Part of a small language model's weights.
Training: a variant of Adam for these matrices, 313M tokens, 10581 steps.
MLP neurons of a small language model. Each row is named by its layer, matrix (up: input weights; down: output weights) and neuron, and shows model dimensions 32-127. Each number is 50 + 15 x the weight over its row's rms, rounded and kept within 0 to 99.
Before each neuron's rows, "fires on" lists the tokens most often at its 100 highest values on Wikipedia text that the model never trained on.

fires on: " d", " r", "{", "u", " Hu", "\n\n"
L7.up250:58 26 46 73 37 66 74 84 36 48 46 30 17 71 43 79 35 36 30 47 62 76 32 29 57 45 47 67 41 77 57 23 85 61 36 37 82 89 58 53 47 78 71 37 73 67 57 56 32 49 38 43 49 04 28 73 45 39 54 61 66 61 34 42 98 46 58 50 09 64 40 62 60 56 33 33 38 65 65 43 30 67 59 33 30 54 71 49 28 52 31 32 47 57 51 56
L7.down250:79 63 25 51 41 59 48 25 51 57 58 59 53 52 58 20 62 57 69 64 38 75 76 37 64 57 37 93 47 45 52 72 47 55 52 57 60 30 38 49 60 39 47 77 35 47 54 67 68 40 45 43 42 44 52 54 70 32 52 39 77 63 41 25 45 38 48 58 54 39 61 55 56 60 45 49 38 68 45 50 69 68 46 33 62 53 44 58 53 49 30 62 49 72 27 52

fires on: "-", " or", " and", "0", "-f"
L7.up264:48 54 30 43 64 70 40 62 64 60 34 32 31 59 44 46 36 75 33 54 35 64 46 36 44 49 56 46 35 77 50 36 82 20 38 55 56 56 46 55 47 63 15 55 52 75 68 26 31 39 39 60 37 47 72 52 43 46 56 27 33 54 51 60 60 25 49 65 39 56 53 45 54 50 55 57 62 44 44 68 40 50 51 41 44 52 53 55 55 54 71 32 60 41 38 62
L7.down264:43 24 51 74 48 43 80 65 69 61 79 30 39 29 72 55 66 69 37 60 64 24 49 55 53 46 20 49 45 28 63 52 31 70 56 22 55 37 34 58 49 33 33 71 65 68 57 40 51 53 47 40 39 65 56 30 26 64 21 47 32 66 48 40 56 40 52 79 30 37 50 55 60 51 67 43 53 34 77 43 73 35 78 59 40 34 44 26 47 35 53 39 40 48 55 38

fires on: " and", " the", "/", " -", "-"
L4.up188:54 56 53 36 28 66 42 41 48 30 12 15 45 62 47 34 54 51 55 50 37 58 40 27 52 61 60 39 79 36 73 50 43 25 45 26 52 42 61 37 34 70 29 61 46 34 27 46 56 52 41 61 25 37 58 55 20 61 54 84 53 49 36 64 53 63 24 35 42 59 39 47 67 44 70 63 47 65 62 39 49 51 38 35 76 49 51 41 37 66 43 64 39 40 44 49
L4.down188:45 61 39 35 51 60 64 58 39 57 56 57 44 65 69 72 35 40 44 60 27 21 46 38 33 54 55 48 31 58 25 44 47 73 51 57 38 56 50 60 66 35 25 64 81 59 69 31 85 49 71 46 71 57 46 69 53 36 47 32 54 46 51 50 60 49 41 47 70 42 61 37 34 49 40 47 60 28 46 62 49 60 57 74 40 40 69 70 47 26 39 59 47 46 51 63

fires on: " ", " In", "B", "In", " rel", "   "
L5.up1041:87 52 35 72 60 63 67 35 40 66 19 11 54 36 71 61 70 34 47 46 42 56 40 59 51 45 60 54 22 73 41 47 46 66 66 69 52 41 52 50 43 64 50 50 56 39 50 45 55 53 06 58 79 46 41 51 50 51 49 54 69 47 30 42 50 34 28 46 45 43 61 73 51 33 53 46 53 68 56 62 59 69 58 61 30 44 52 53 35 54 53 49 65 49 76 49
L5.down1041:67 52 60 28 53 72 29 69 82 41 46 50 57 68 39 29 53 58 46 28 53 11 46 36 71 37 53 36 71 44 30 25 48 69 58 57 60 49 50 50 70 58 34 99 49 75 55 37 30 39 53 52 66 51 14 67 57 55 56 45 71 40 46 39 38 38 32 58 37 39 67 41 70 40 61 57 49 72 62 35 35 24 57 34 54 37 72 50 37 58 20 68 50 43 54 45

fires on: " Th", " T", " d", " t", " D", " th"
L5.up610:51 47 43 60 32 20 60 51 17 42 18 23 20 68 48 64 62 61 28 72 81 60 47 48 30 40 64 59 58 69 65 64 31 51 44 41 72 64 52 55 61 53 39 43 79 26 52 65 62 32 59 69 23 39 37 55 28 39 63 25 49 38 30 56 47 50 10 48 32 56 55 63 33 46 60 49 48 69 43 44 39 71 45 76 81 33 33 38 55 53 55 42 40 58 38 66
L5.down610:52 79 52 04 28 59 44 30 51 89 65 69 70 55 40 52 41 34 48 38 68 40 56 47 49 52 38 68 61 61 54 27 44 45 71 33 45 64 51 65 58 36 33 70 45 58 41 75 46 33 53 42 46 50 26 52 84 32 45 66 49 44 29 38 39 34 76 40 52 39 41 60 30 76 47 44 42 45 36 57 45 64 54 55 70 45 90 42 56 52 62 35 54 54 76 22

fires on: " and", " or", " Mon", " Br"
L4.up581:54 61 45 47 52 70 56 56 44 42 22 24 22 52 34 87 53 45 36 61 47 89 41 43 33 46 54 40 57 43 60 45 43 27 61 86 41 30 38 56 55 36 73 50 58 33 50 52 46 24 32 61 29 47 58 37 27 91 61 67 34 69 36 69 73 45 72 46 28 43 51 59 55 51 38 55 45 30 57 45 53 51 36 38 74 44 53 52 43 35 47 66 60 44 39 51
L4.down581:73 59 52 39 50 32 35 51 56 66 69 54 34 79 51 49 64 49 33 25 29 49 43 42 62 40 84 39 48 27 31 62 56 63 62 55 67 51 59 44 38 46 52 52 37 58 73 62 42 34 25 62 50 74 56 54 56 58 42 76 67 38 63 70 42 45 42 49 63 36 42 43 42 53 47 50 40 23 41 44 70 67 41 69 37 40 61 63 55 69 70 42 15 51 53 53

fires on: "'", "/", "-", "'s", "==="
L4.up1019:48 72 44 35 21 48 26 49 52 36 29 46 65 80 52 57 39 63 40 48 59 48 51 15 27 91 68 22 41 42 58 37 73 17 52 34 63 53 55 57 27 70 34 36 66 58 44 63 39 13 43 54 35 80 51 55 29 43 69 54 55 50 28 42 62 42 50 35 17 62 53 57 54 48 43 43 68 63 64 45 46 61 48 35 86 61 57 73 44 23 42 50 30 42 51 39
L4.down1019:63 51 31 41 43 39 51 56 56 47 39 60 43 76 46 46 41 72 69 53 42 36 38 25 64 32 50 58 54 59 31 36 60 26 62 56 33 63 33 22 91 36 28 43 70 90 52 35 62 62 66 26 30 44 38 43 29 71 45 54 69 70 84 62 59 57 65 70 58 40 68 45 34 61 49 56 67 48 52 76 39 46 77 55 49 40 33 78 43 74 40 53 43 76 41 49

fires on: ","
L5.up1256:49 60 58 44 46 38 54 18 57 59 76 38 25 62 48 37 43 36 29 69 45 79 57 50 52 59 48 52 31 58 64 53 59 63 60 46 66 52 40 70 35 64 54 63 62 69 69 68 54 61 50 43 60 41 55 77 37 31 41 12 59 57 55 59 38 43 42 35 52 61 50 72 55 44 41 47 38 42 69 09 51 63 28 36 51 04 52 32 62 72 27 38 39 16 38 78
L5.down1256:52 55 46 43 29 60 44 65 77 81 60 48 69 60 49 35 72 55 70 77 48 50 36 46 62 36 44 59 28 53 70 39 49 40 36 64 29 35 43 58 46 72 30 59 59 48 45 66 26 58 66 50 42 15 52 52 52 51 38 33 82 30 77 43 36 55 23 51 31 68 55 45 59 38 51 97 60 71 49 33 54 94 25 44 53 59 39 28 37 52 45 43 53 61 48 61

fires on: "-", "s", "ro", "/", "10"
L5.up578:45 60 51 40 30 46 54 30 42 50 80 48 39 41 70 39 35 59 55 41 29 53 63 55 28 65 79 37 71 44 53 41 42 49 36 33 64 64 66 56 40 26 37 48 72 41 41 60 50 29 35 51 47 67 52 50 27 56 60 63 61 57 44 46 34 71 49 35 39 55 58 49 57 55 44 54 54 92 44 39 48 53 47 39 49 37 57 65 65 57 41 73 20 34 49 58
L5.down578:51 61 45 37 39 78 46 48 30 46 30 63 41 59 43 58 35 46 25 70 56 39 36 30 41 33 28 41 44 93 25 39 35 44 42 53 49 36 53 43 85 59 62 47 57 50 69 49 63 53 67 49 50 41 22 56 49 60 38 50 33 40 50 63 44 40 52 49 74 43 33 45 54 28 57 53 58 19 50 76 74 65 59 59 51 47 72 33 56 28 58 36 66 62 59 75

fires on: " |", " ch", "-", "|", " str", " of"
L4.up556:52 46 56 61 47 70 45 56 31 69 39 14 53 43 42 57 70 32 21 62 55 41 43 56 41 73 59 46 57 40 40 62 38 50 56 56 50 41 61 69 42 60 62 19 59 51 44 51 39 50 38 56 64 42 40 52 60 23 40 36 55 50 58 42 37 31 52 41 65 52 64 61 52 47 50 48 44 48 68 54 62 56 44 53 77 38 42 48 44 45 31 44 61 77 51 50
L4.down556:61 38 69 36 16 38 47 33 39 54 60 74 76 39 69 53 60 65 59 64 43 65 34 59 63 26 24 61 57 52 65 69 38 57 70 84 53 83 32 45 40 56 21 60 49 37 40 68 51 54 55 50 37 24 62 42 57 63 67 62 36 44 52 51 44 58 62 50 14 44 63 38 49 49 62 60 41 60 66 16 18 62 37 57 32 58 22 44 41 21 56 72 65 38 58 54

fires on: ")", "\""
L4.up1240:60 65 79 35 40 55 36 33 24 58 45 16 37 58 50 35 32 78 34 47 25 54 53 67 59 47 53 67 48 67 65 49 55 31 45 73 49 46 60 79 61 39 44 55 45 47 48 61 73 45 47 64 05 44 40 50 43 50 76 24 83 48 61 51 49 54 38 56 42 29 26 76 83 36 36 59 44 61 53 71 40 57 63 59 34 30 42 19 71 50 50 56 48 27 45 82
L4.down1240:73 93 66 42 67 43 46 55 47 39 43 60 43 75 56 64 58 49 71 45 39 41 43 58 50 36 55 57 69 55 72 40 64 38 71 34 42 22 37 40 64 50 44 50 41 35 61 46 51 62 50 57 53 58 45 54 58 35 44 32 92 43 67 40 51 51 62 45 53 29 43 63 51 61 53 54 59 61 38 31 21 50 35 56 48 48 39 16 49 39 35 65 43 34 31 46

fires on: ":", "ul", "al", " for", "==", "ed"
L4.up545:48 58 41 28 50 54 51 64 25 43 47 61 62 35 59 61 34 62 15 66 64 49 65 38 53 42 37 05 41 55 47 56 64 42 41 21 71 76 51 63 56 36 52 64 53 68 47 43 50 29 20 45 40 67 73 65 27 41 49 73 15 49 40 30 56 69 55 27 51 57 51 63 63 63 44 05 55 66 38 31 39 51 54 44 62 57 36 59 59 26 45 47 33 27 36 31
L4.down545:52 53 52 42 60 66 44 69 42 66 69 68 51 41 74 68 47 72 47 43 20 43 42 51 28 36 32 34 33 31 53 51 54 40 47 47 65 67 49 38 51 32 51 60 53 79 59 71 41 51 67 39 57 91 26 59 66 70 51 62 37 35 07 53 42 48 41 54 72 54 37 78 42 91 42 37 55 36 13 35 26 58 77 51 68 50 61 62 67 57 60 46 72 61 48 45

fires on: ")", ").", ";", "),"
L4.up163:64 62 60 35 24 47 48 33 48 31 74 24 40 63 55 18 51 72 26 53 41 90 61 57 34 57 43 48 62 67 51 73 53 61 47 50 50 67 30 49 52 21 33 45 64 35 68 56 59 69 49 46 33 45 58 72 13 48 52 48 45 58 57 59 38 39 35 42 52 42 64 52 49 30 54 50 38 45 58 58 55 58 36 48 34 18 59 09 61 56 52 55 24 35 47 88
L4.down163:97 73 55 18 57 71 74 43 60 37 54 50 36 84 34 54 55 70 78 39 36 53 26 49 52 59 58 40 47 54 57 44 47 70 52 53 34 37 61 50 43 48 41 53 29 78 32 67 31 59 11 35 46 56 52 81 40 44 32 38 71 33 42 39 68 34 19 62 72 50 49 46 27 65 49 82 55 52 76 37 42 57 31 32 70 55 45 40 40 43 32 55 36 65 37 49

fires on: "ing", "ed", "s", " give"
L5.up807:37 44 60 33 18 29 46 63 57 38 65 72 39 44 68 31 25 44 23 55 48 68 60 44 21 48 50 47 63 63 34 70 48 60 52 39 56 55 49 61 34 36 57 25 71 53 32 46 52 45 73 56 34 62 48 62 46 62 49 28 52 47 13 57 48 70 22 46 51 39 63 33 60 49 41 58 29 59 45 47 60 53 52 66 71 53 66 48 29 47 53 64 45 37 34 48
L5.down807:67 70 52 52 55 33 68 55 48 66 83 63 31 79 49 49 47 88 72 44 61 51 39 68 61 58 50 69 53 43 38 53 52 35 62 55 67 32 65 35 75 31 27 56 49 73 29 73 68 62 57 27 57 45 65 89 52 67 44 60 61 50 74 39 55 47 58 75 22 61 38 55 18 32 46 22 39 61 31 51 12 41 72 54 34 17 31 52 48 58 80 32 58 43 36 46

fires on: ")", " (", "\""
L4.up1165:49 47 61 32 40 55 66 73 10 46 38 24 47 50 66 34 22 66 34 42 55 53 60 64 40 57 51 58 52 58 83 53 62 42 47 51 52 55 79 60 59 47 58 28 40 52 56 63 48 51 58 53 21 26 49 65 64 65 99 21 74 55 66 51 59 43 45 88 22 57 62 82 80 67 42 46 22 57 39 30 39 63 52 48 41 36 43 39 67 50 57 48 58 41 49 80
L4.down1165:61 55 55 56 60 47 45 64 43 71 73 48 53 67 55 30 33 68 31 49 51 50 56 43 52 23 57 46 55 53 78 39 69 36 60 23 79 32 48 65 54 75 49 52 45 53 33 94 47 61 40 73 30 45 34 69 50 67 67 33 78 45 72 46 66 59 70 59 27 47 62 69 46 35 49 59 47 32 49 26 34 77 67 46 35 54 49 57 25 30 46 57 01 67 45 64

fires on: " w", " f", " |", " m"
L5.up613:59 47 51 32 59 57 64 49 60 55 46 14 13 78 38 42 56 48 15 54 46 59 26 62 51 52 68 64 69 51 67 50 46 28 67 55 56 28 77 99 40 65 34 58 42 57 55 60 52 34 34 59 53 44 31 49 55 53 45 46 83 53 56 67 44 43 56 42 57 37 53 73 51 48 39 52 35 60 76 80 57 59 60 43 41 29 44 64 36 33 29 63 48 61 33 47
L5.down613:59 42 49 69 73 47 30 61 26 34 41 43 52 36 76 60 49 19 36 85 28 69 55 54 53 45 65 30 61 40 59 80 44 76 69 26 17 44 40 34 64 41 38 54 54 46 60 45 52 61 49 57 53 27 50 60 61 46 37 25 51 43 56 79 53 42 25 45 45 65 60 43 53 34 49 55 54 80 60 39 31 72 64 44 69 62 53 47 44 68 78 55 45 48 55 59

fires on: " m", " |", "th", " l", " were", " of"
L4.up229:74 38 35 55 63 57 36 34 49 48 23 22 13 76 32 52 63 44 36 89 55 43 27 36 61 31 51 48 46 73 77 65 43 42 53 36 60 54 59 51 19 52 52 66 52 45 70 59 83 22 48 34 46 75 37 83 47 46 60 44 32 67 41 40 39 43 65 81 43 45 47 71 43 52 63 63 68 60 73 65 58 63 63 36 41 65 40 53 27 34 38 66 55 61 71 39
L4.down229:39 48 51 41 68 76 63 26 46 61 58 34 25 69 48 47 41 22 52 63 73 75 52 58 66 55 50 58 65 66 99 38 17 53 55 48 39 31 83 59 39 53 21 32 50 45 54 47 66 52 59 52 63 40 25 79 48 67 28 43 52 37 40 55 46 66 38 62 71 47 32 70 52 33 39 38 71 51 28 37 71 36 65 62 63 35 29 38 60 33 60 61 58 51 42 35

fires on: "s", "ing", "at", "or", "and", "ed"
L5.up1108:41 55 81 61 48 62 14 43 63 32 43 61 64 39 65 34 16 72 31 57 50 49 37 47 45 54 69 46 55 75 39 42 41 41 45 52 59 60 38 44 55 55 61 58 71 46 34 69 40 34 59 46 37 39 46 58 55 54 69 43 66 33 52 65 61 58 56 27 53 39 70 30 64 37 42 33 41 47 38 56 36 43 51 88 41 41 69 42 60 56 77 37 39 01 53 48
L5.down1108:58 58 54 26 54 32 55 53 31 51 51 51 47 54 23 29 37 50 48 40 36 25 57 40 56 68 36 72 33 56 76 38 54 61 41 47 44 24 67 41 53 41 47 46 55 30 56 41 40 29 63 59 59 54 51 99 58 59 40 62 36 33 70 51 57 72 54 31 41 47 44 42 16 50 44 42 50 34 48 53 53 72 33 32 23 82 35 52 49 36 42 49 63 57 31 38

fires on: " |", " m", "p", "c"
L5.up1220:55 84 44 13 58 48 68 41 50 48 57 39 35 89 44 44 50 50 16 76 44 39 41 49 36 56 79 59 31 52 59 39 70 30 55 43 69 36 81 69 33 40 49 60 58 43 67 77 44 13 36 51 43 60 38 60 24 60 33 28 38 60 28 73 59 39 68 68 43 32 36 56 57 39 40 24 37 67 79 60 43 57 55 70 47 38 44 49 55 46 43 65 50 58 27 61
L5.down1220:24 43 64 64 55 55 43 42 47 91 45 56 35 58 61 50 41 76 66 24 35 74 64 46 41 55 67 56 58 38 49 59 50 66 56 23 36 70 41 45 33 37 52 25 26 39 31 42 58 34 55 45 53 59 25 67 51 42 65 57 54 36 48 37 42 51 58 49 44 41 37 34 65 59 35 43 62 45 21 45 33 51 69 65 51 41 60 47 82 48 76 55 54 39 37 30

fires on: " d", " t"
L4.up642:76 49 43 64 59 51 83 57 24 33 36 33 38 84 45 43 57 81 41 54 69 66 60 17 53 90 70 50 66 71 51 59 55 51 61 45 63 46 54 67 49 51 42 37 77 47 41 77 39 27 19 43 18 38 47 70 41 44 81 39 61 63 36 34 75 54 67 63 45 36 44 99 61 37 57 40 27 59 44 70 48 66 37 62 66 32 45 40 61 54 57 36 66 52 26 39
L4.down642:63 57 28 32 23 55 52 57 07 31 66 57 53 60 32 37 63 75 49 78 80 72 41 32 56 47 51 53 59 82 76 28 41 49 58 46 74 73 43 57 71 67 41 72 34 34 69 74 67 16 59 50 12 27 23 46 53 34 61 43 53 33 37 68 29 59 30 52 49 62 53 66 37 39 49 50 36 73 49 47 43 49 60 88 64 68 73 72 49 22 63 47 36 58 46 56

fires on: " |", " (", " of", ":"
L5.up1017:91 31 74 57 62 59 45 46 28 90 40 36 49 49 37 66 42 30 39 43 62 49 84 39 63 60 66 36 62 46 49 45 54 51 32 37 55 56 57 44 54 53 77 60 51 61 65 49 39 29 55 57 47 49 37 56 58 24 48 17 45 33 32 66 54 44 54 39 47 40 64 84 55 50 56 39 55 31 61 28 48 61 46 51 48 55 36 56 62 30 52 72 42 35 68 61
L5.down1017:41 49 37 74 51 46 28 43 47 40 45 62 61 48 42 43 59 47 56 52 42 62 44 57 60 48 36 42 56 68 60 74 38 42 57 67 50 74 40 59 36 46 33 39 59 61 35 38 69 56 48 32 39 50 58 43 72 75 60 26 61 54 57 25 32 55 55 45 73 61 27 22 57 69 65 69 38 43 67 42 31 45 64 57 52 33 34 44 67 37 68 58 45 58 24 53

fires on: " l", " well", " most", " |", " first"
L5.up1153:61 44 19 57 50 58 67 68 45 78 61 15 21 83 43 49 66 48 71 26 69 53 54 36 33 33 59 61 45 86 73 85 53 51 83 56 59 38 63 43 33 48 71 62 73 70 62 73 49 16 44 42 40 58 49 57 30 36 61 55 45 46 29 48 47 64 46 78 43 52 48 58 57 38 64 49 40 82 50 65 42 61 37 66 44 36 53 48 57 35 36 70 36 56 53 44
L5.down1153:40 28 71 57 45 60 46 44 68 50 43 61 57 47 23 50 48 41 39 60 49 62 25 59 43 58 38 63 41 30 46 22 40 58 54 54 53 26 38 45 39 35 46 20 58 47 54 64 71 70 43 54 72 33 55 56 47 33 38 58 87 46 42 34 63 50 34 43 61 76 48 56 81 60 39 29 40 47 10 62 43 53 44 22 42 36 46 46 34 44 68 60 60 20 72 52

fires on: ",", " "
L5.up371:49 53 69 54 44 51 39 31 36 48 56 21 39 58 57 31 48 49 48 51 57 63 32 61 57 56 29 48 50 42 34 36 40 68 65 79 57 47 50 63 49 44 53 50 45 39 67 49 74 54 37 49 67 58 41 66 21 37 57 29 57 43 59 58 46 33 60 46 59 50 15 91 68 34 42 51 46 45 57 28 45 59 23 50 43 06 43 26 59 58 57 67 52 12 60 74
L5.down371:61 66 54 39 46 62 55 28 69 66 43 47 77 64 44 22 65 48 63 53 61 58 37 48 64 45 29 59 37 45 62 17 41 74 45 89 48 56 37 40 52 61 54 38 48 33 64 41 47 60 61 61 49 55 43 50 41 64 29 50 74 34 66 43 71 54 29 34 41 79 67 43 54 30 40 66 51 37 45 48 46 69 49 61 50 51 41 32 38 57 56 50 49 51 36 47

fires on: "z", "us", "er", "os", "e", "is"
L4.up477:43 58 53 42 51 52 43 62 66 52 40 50 67 31 31 69 53 25 27 56 27 42 29 37 56 71 52 28 50 52 47 44 42 38 82 28 59 55 77 48 38 72 20 71 67 52 26 51 78 23 44 20 57 41 46 57 52 53 62 36 68 58 57 83 53 66 50 69 34 59 21 61 74 38 45 19 47 25 44 45 47 45 28 49 50 40 54 54 30 38 70 47 66 42 32 32
L4.down477:42 49 47 57 59 18 50 51 55 58 47 33 45 59 45 50 57 29 64 38 57 29 49 40 37 21 58 46 70 47 82 29 50 44 52 55 63 38 67 47 68 49 22 30 52 27 79 50 61 59 46 60 33 40 54 50 42 70 37 58 40 54 44 48 33 52 56 59 66 51 48 40 48 42 56 60 42 72 58 56 27 25 58 45 39 59 12 48 62 77 39 35 24 60 60 52

fires on: "O", "R", "L", "J", "A", "Z"
L4.up103:57 58 38 08 39 29 59 54 24 30 75 56 25 53 56 45 52 67 47 24 63 75 47 32 50 60 52 42 37 55 58 87 58 55 63 55 52 78 64 21 69 33 59 39 54 46 52 53 72 52 53 11 37 38 66 60 36 56 65 78 54 52 34 51 35 64 63 78 47 47 57 58 34 69 45 37 44 56 66 35 33 59 53 33 32 53 68 33 51 50 35 59 00 41 46 68
L4.down103:37 18 53 29 56 40 39 85 54 56 68 58 59 56 57 45 52 52 60 41 25 37 31 41 57 44 20 54 58 00 35 29 44 73 43 64 62 59 40 64 28 93 45 53 61 62 48 48 51 06 37 47 37 66 40 35 42 46 52 64 62 33 65 67 29 26 54 48 44 44 63 84 59 55 60 25 42 61 37 53 60 96 75 43 57 61 08 64 41 62 42 47 42 38 72 56

fires on: "el", "-l", " l", "l", "."
L5.up340:76 47 41 30 53 55 42 68 22 36 14 43 51 45 67 62 59 59 44 46 51 51 58 54 60 44 68 48 55 63 46 52 33 41 61 23 34 36 57 51 24 54 45 78 69 49 35 69 56 08 56 06 25 53 26 72 57 48 41 25 34 57 56 45 49 38 34 62 48 53 73 51 40 59 54 52 52 69 38 35 45 67 56 50 59 74 45 63 33 23 32 64 51 56 57 39
L5.down340:47 27 42 36 47 63 37 23 48 27 38 50 24 42 42 74 50 66 47 45 76 42 44 51 44 37 55 55 26 70 46 62 55 44 44 48 42 59 61 56 54 73 62 73 41 39 34 49 47 27 65 34 51 56 58 62 62 63 49 49 54 23 49 65 63 35 27 56 50 55 29 31 54 30 55 62 74 58 65 41 46 72 49 44 61 40 48 74 59 54 52 22 31 87 80 35

fires on: " |", ":", " al"
L5.up843:65 38 50 54 37 55 45 58 62 51 47 25 47 42 45 70 45 53 58 19 31 62 84 62 71 38 46 36 51 45 48 40 72 43 38 51 56 33 50 47 58 56 75 66 68 56 79 56 38 40 43 34 75 40 41 44 67 55 55 47 33 70 36 34 40 41 50 45 10 49 77 56 55 59 45 62 52 67 74 54 57 68 34 31 71 45 40 72 55 56 21 60 58 47 75 74
L5.down843:33 83 51 37 55 54 30 63 41 53 33 57 54 46 54 49 60 55 18 79 63 53 31 33 34 61 54 40 70 57 46 62 28 51 76 27 86 41 55 71 61 68 32 25 39 51 00 30 33 46 61 63 49 52 48 35 57 73 35 61 63 47 49 43 44 33 17 30 62 28 69 36 44 32 57 58 38 16 59 66 48 27 64 52 37 77 60 59 26 54 66 56 31 32 39 65

fires on: ":", "re", "r", "==", "an", " American"
L5.up208:22 50 22 48 45 72 48 78 56 47 42 47 45 79 48 57 54 49 43 34 64 49 45 47 57 71 18 23 58 38 48 78 55 50 36 67 73 40 64 70 61 45 44 37 21 74 62 63 55 55 55 59 54 61 58 62 30 26 58 87 44 91 66 33 43 17 65 47 43 46 66 63 60 57 47 42 59 42 39 42 43 54 40 34 61 40 69 73 74 51 52 51 53 15 27 55
L5.down208:50 58 46 43 53 41 35 42 37 81 72 50 64 70 64 37 55 79 65 36 51 34 33 66 67 41 71 52 35 31 55 48 65 39 67 59 65 38 49 45 75 07 44 41 43 53 62 55 60 33 47 54 56 60 64 37 45 36 57 54 31 39 55 55 43 44 55 45 39 85 49 43 40 78 58 33 51 77 48 33 23 55 68 29 39 50 65 62 57 37 50 56 46 49 11 42

fires on: "l", " directed", " written", "-l", " Preceded"
L4.up158:34 48 50 46 48 35 47 73 44 67 41 50 20 50 43 45 41 53 35 53 68 79 43 74 66 34 41 49 45 91 55 63 31 67 52 56 53 29 77 33 05 35 61 48 47 59 40 50 50 22 48 32 35 52 19 54 65 50 40 51 43 49 59 65 42 55 61 79 62 34 57 71 65 63 50 67 39 88 50 26 56 59 63 45 57 64 42 62 64 19 39 58 66 39 48 45
L4.down158:47 44 34 36 69 60 38 55 41 37 56 61 52 79 63 48 46 73 28 56 50 58 87 32 31 59 53 63 17 35 50 77 37 60 59 62 60 52 59 45 40 46 26 60 66 20 59 61 83 57 79 57 63 50 47 52 32 60 67 43 56 49 47 41 35 76 65 48 37 30 22 25 66 33 59 40 62 69 31 41 59 57 44 70 31 54 47 56 42 78 54 51 24 45 41 59

fires on: " d", "d", "D", "-d", "per", " Time"
L5.up1234:50 23 49 44 57 64 63 53 24 52 36 40 58 50 51 42 58 61 41 66 68 55 32 54 75 39 85 34 73 66 68 62 43 29 85 46 55 29 57 62 54 46 15 72 49 66 45 77 54 45 42 32 47 46 54 49 44 43 45 63 34 48 26 39 71 35 69 71 51 41 50 63 49 51 49 27 28 58 38 76 37 51 63 55 66 71 53 58 48 11 58 67 53 51 33 38
L5.down1234:37 43 46 67 25 29 70 54 45 41 57 49 31 29 42 50 47 57 67 45 68 39 56 32 62 66 74 58 57 68 84 41 64 66 43 46 75 69 46 71 59 52 74 38 37 31 55 30 20 51 63 63 56 50 53 44 50 44 61 55 67 35 60 59 85 24 37 29 31 61 58 29 52 59 29 52 59 61 57 50 56 49 41 43 67 68 64 51 42 65 81 50 43 32 50 28

fires on: "es", "as", "us", "ut", "is"
L5.up82:15 53 49 18 44 67 42 44 54 36 74 61 50 45 36 45 18 62 29 41 46 44 66 35 48 55 62 40 66 46 43 41 35 41 50 43 77 43 88 44 70 55 59 47 72 67 49 48 55 47 54 16 28 23 77 71 36 62 80 15 56 38 48 49 41 54 46 42 41 33 50 70 83 41 53 25 53 62 47 53 39 50 44 63 42 49 45 51 41 65 64 45 44 19 49 42
L5.down82:69 64 55 73 55 49 52 51 51 56 54 50 54 79 46 72 50 56 67 48 25 14 65 53 56 33 43 44 43 61 74 28 43 28 80 61 52 52 42 30 41 56 67 41 20 42 45 44 45 66 41 51 34 62 65 37 41 55 39 32 56 48 50 41 75 56 37 57 24 63 44 47 50 47 62 55 33 58 64 51 55 00 37 17 61 31 40 37 50 68 65 81 51 40 55 52

fires on: " and", "'", " he", " or", " ever"
L5.up556:40 49 38 63 44 66 65 33 57 63 29 08 22 45 42 75 53 44 53 54 59 75 74 36 13 34 77 46 53 74 48 45 64 23 58 55 63 50 53 50 50 61 37 64 44 78 52 68 45 61 22 57 41 34 43 38 24 45 53 27 39 33 57 59 41 21 44 59 23 61 55 53 72 51 54 49 61 43 53 63 49 60 47 46 71 55 47 39 46 69 39 39 60 48 61 40
L5.down556:55 64 28 32 42 34 60 69 48 73 52 52 28 50 63 48 38 59 39 55 27 49 43 76 50 50 59 22 66 45 39 56 31 66 63 35 23 32 42 67 48 56 46 56 71 50 53 18 68 47 39 25 51 86 78 50 75 33 49 49 59 59 76 35 72 56 39 53 72 17 73 53 33 54 65 58 48 19 53 54 52 25 55 76 48 48 69 65 27 26 83 29 53 40 58 44